{
  "n_layer": 10,
  "d_model": 448,
  "n_head": 7,
  "n_kv_head": 1,
  "head_dim": 64,
  "d_mlp": 896,
  "vocab_size": 32000,
  "activation": "swiglu",
  "norm": "rmsnorm",
  "norm_place": "pre",
  "norm_eps": 1e-05,
  "positions": "rope",
  "rope_base": 10000.0,
  "rope_fraction": 0.5,
  "qk_norm": false,
  "attn_scale": 0.125,
  "bias": "all",
  "tie_embeddings": false,
  "parallel_block": false,
  "init": "trunc",
  "init_std_qkv": 0.0248,
  "init_std_o": 0.0308,
  "init_std_up": 0.0355,
  "init_std_down": 0.0355,
  "optimizer": "muon_variant",
  "lr": 0.00735,
  "beta1": 0.95,
  "weight_decay": 0.0,
  "lr_head": 0.0113,
  "grad_clip": 2.0,
  "warmup_steps": 200,
  "schedule": "wsd",
  "decay_fraction": 1.0,
  "decay_shape": "linear",
  "final_lr_fraction": 0.1,
  "batch_tokens": 131072,
  "seq_len": 1024,
  "doc_mask": true,
  "z_loss": 0.0001,
  "train_tokens": 889600000,
  "steps": 6788,
  "dataset": "wikipedia_en"
}
MLP neurons of a small language model. Each row is named by its layer, matrix (down: output weights) and neuron, and shows model dimensions 144-271. Each number is 128 + 32 x the weight over its row's rms, rounded and kept within 0 to 255. A neuron's up and down rows have the sign that makes its largest values positive.
Before each neuron's rows, "fires before" lists the tokens most often just after its 100 highest values on Wikipedia text that the model never trained on.

fires before: "|", "\n"
L7.down804 [ 86 148 107 151 117 151 159  77 107 146 108 170 122 152 145 103 104  91  92 163 109 110  80 137 144 129 108 167  88 186 191 165  91 100 134  97  82 122 109 115 167 122 158 117 105 169 145 128  95  75 134 107 120 103 153  99 121  58 110 134 133 137  81 121 157  90 102 147 124 137 135 130 126  99 124  59 126 127 125 128 145 127 112  90 167  98 146 118 146 116  93  99  48 150 123 175 114 211 192  79 115 206 140  90 183 204 157 152 102 148 118  70 154 125 120 127 167 134 137 106 151 134 114 119 119 150 150  70]

fires before: ")", ".", ",", "),", "\n", " |"
L3.down121 [ 78 132 137  86 103  86 141 174 149 113 154 174 113  76 131 158 177 106 103  54 112 137 140 160 170  45 122 164  79 161 157 145 120 160 118 149  77 152 115 134  84  88 117 179 120 124 121 134 111  99 187 173 147 137 159 103 128 132 153 162 129  93  90 139  82 145 115  77 155 139 110 107 119 151 147 118  54 152 117 135 128 119 154  86  86 129 138 189 124 132 101 122 157 106  45 115 142  63 116 127 112  73 146 103  94 111 114  91 146 181 165 179 130 127 172 128 126 138  79 140  79 118  86 114 141 123 164 204]

fires before: "-", "\n"
L7.down252 [157 132  82  82 140 125 127 138 108 145  97 105 121 154 104 143 134 114 155 148 114  87  94 145 127 101 160 156  87 111 157 104 147 100 119 127 118 129 143 126  97 152 124 177  91 138 156 154  66 100 102 125 118 116 164 113 115 151  97  97 138 129 123 134 158 155 255 123 132 164 182 130 183 178 203  96 161 193 136 213 137 149 186 107 120 158 166 153  48 145 117  75 147 117 139 116 167  91 117  85 134 121 160 102 129 122 100 153 159 143 144 129 150 189 123 109 171 113 137 139 167 145 153 112 120  95 206 175]

fires before: "\n", ",", " it", " \""
L7.down483 [ 51 119 116  74 115 150  92 173 135 118 101  86 160 130 103 126 115 112 129 125  60 155 107 171 156 171 105 134 127 141 164 156 124  59 115 154  78  97 101 148  79  97  90 128 156 211 141 140 140 208 100 150  98 134 130 150 119 118 196  99 112 140  61  92 153  89 255 103 128 154  93 148 149 177 101 109 131 159  75 186  90 118 122 143 128  83  96 165  97 114 120 161 113  92 139 100 149 134  59 159 138 145 138  72 196 155 144  93 183 190 106 113  81 140 165 170 127 114  85  94 125 166 154  77 105 135  90 145]

fires before: " |", " 0", " 3", " W", " 7", ";"
L7.down74 [123 150 104  62  97 154  68 162 117 119 101 136 110 172 129 115 122  80  98 118 100 161 142 161 140 139  83 112 144 136 136 154 118  31 190 112 186 161 131 120 173 134 136 124 162 149 116 154 133 150 156 135 140 175 154 172 114 117 138 115 178 184 177 152 117 116  41 122 157 100 126 160 110 108 117 102  74 136 130 169  68 131 151  81 224 107 162 130 185 148 134 147 153 161 105 228 150 152 173 121 117 103 115 150 176 139 146 138 134  97 124 133  84 127 168  82 122 152 142 165 141 150 126 110 123 128 138 114]

fires before: "|", " also", " |"
L4.down760 [126  86 122  84 158 118 122 110  95 140 157 181 158 163 149 111 124  74 111 108 106 111  91 135 121  74  54  91  97 165 147 145 146 104 102 130 114 184 141 146 137 145 125 151 119  87 144 127 151 162 146 114 152  75 120  91 134  77 164 185 126 126 126 172  81  99 129 110 119 111 179 167 151 138  98  67 123 151 125 124 145 121 123  97 155 134 145 106  85 131  74 118 170 157 145 133 169 172 173  95 120  84  86 137 120 157  77 199 150  55 127 173 166 126  85 164 137 165 140 160  82  86 130 138 155 122 161 160]

fires before: " of", " in", " at"
L3.down29 [161 164 169 130 119 119 147 149 107 198 144 147 108  69  85 150 134 195 135 118 142 116  83 137 113 125 161 118 135 163 195 137 113 178  97 143 128 142 124 123 149 158 118 111  61 175 161 143 156  59 155 105 117 113 139 114 119 192 120  70  76 158 127 146 115 158 234 121  59 156 123 126 122 125 134  75 138 149 114 117 108 119 123 123 183 152 147 158 164 126  61 142 103 131  65  91 104 152 149 116 111  96 108 145 158 150 167 115 168 143 128 130 124 133 106  98  93 107  96 127 172 100  86  91 138 175 210 133]

fires before: "\n", " It", " The", "The", "=="
L4.down604 [149  98 136  92 106 134 170 141 128 142  72 103 153 106 185 129 144 171 127 102 190 147 106  94 163 138 169 163 154 182 158 162 194 165  90 132 124 137 101  94  91 108  87 129  96 139 169 194 164  60  83 122 178 115  85  53 141 122 161 123 156 155 138  81 147 131 102 189 155 119 120  83 121 217 162 140 116 118 101 153 150 122 104 173 144 181 154 104 104 182 146 166 156 136 115 113 138 133 115 157 157 144  80 205 154 100 157 149 103  94 150 137  78 109 157 199 124 157 109 129  72 160 167 198  68 137 146 151]

fires before: ".", ",", " (", " and", " in"
L7.down844 [162  94 166 133 128 132 165 124 123 134 151 127 140 172 122 139 125 152 133 203 148 138 134 160 151 143 115 133 110  71 123 144 132  70 144 106  86 110 173 117 183 126 154 116 114 142 112  80 167 139 128 135  77  94 126  98  71 121 156 105 145 149 158 125 135 158 139 125  96 154 156 130  96 124 148 132 141 125 152 187  78 128 152 124 159  89 121 152  95 140 132 153 133 117 100 160 126 105 100  31 137 126 171 161 212  63 128 125 160 113  74 131 116  71  76 127  64 128 111 147 126  78 117 144 144 170 125 132]

fires before: "\n", " "
L4.down831 [177  86 127  85  94 113 144 160 136 142 162 139 133 119  88  87 139 131  99 167 147 127  94 172  99 109 142  96 146 124 119 180 117 150 153 155 111 112 137 154 164 119 131  82 135 133 150 176 101 113 106 102 151  81 120 165 104 112 128 123 171 146  96 125 116 144 162 153 137 128 102 103 154  74 115  50 114 124 118 153 157 157 153  97  92 144 123 166 140 176 198 168 116 129  98 121  76 138 116 124 145  83  93 142 160 171 148 192 121 100 146 109 160 137 185 143 125 167 109 142  96 136 153 191  92  56 159 134]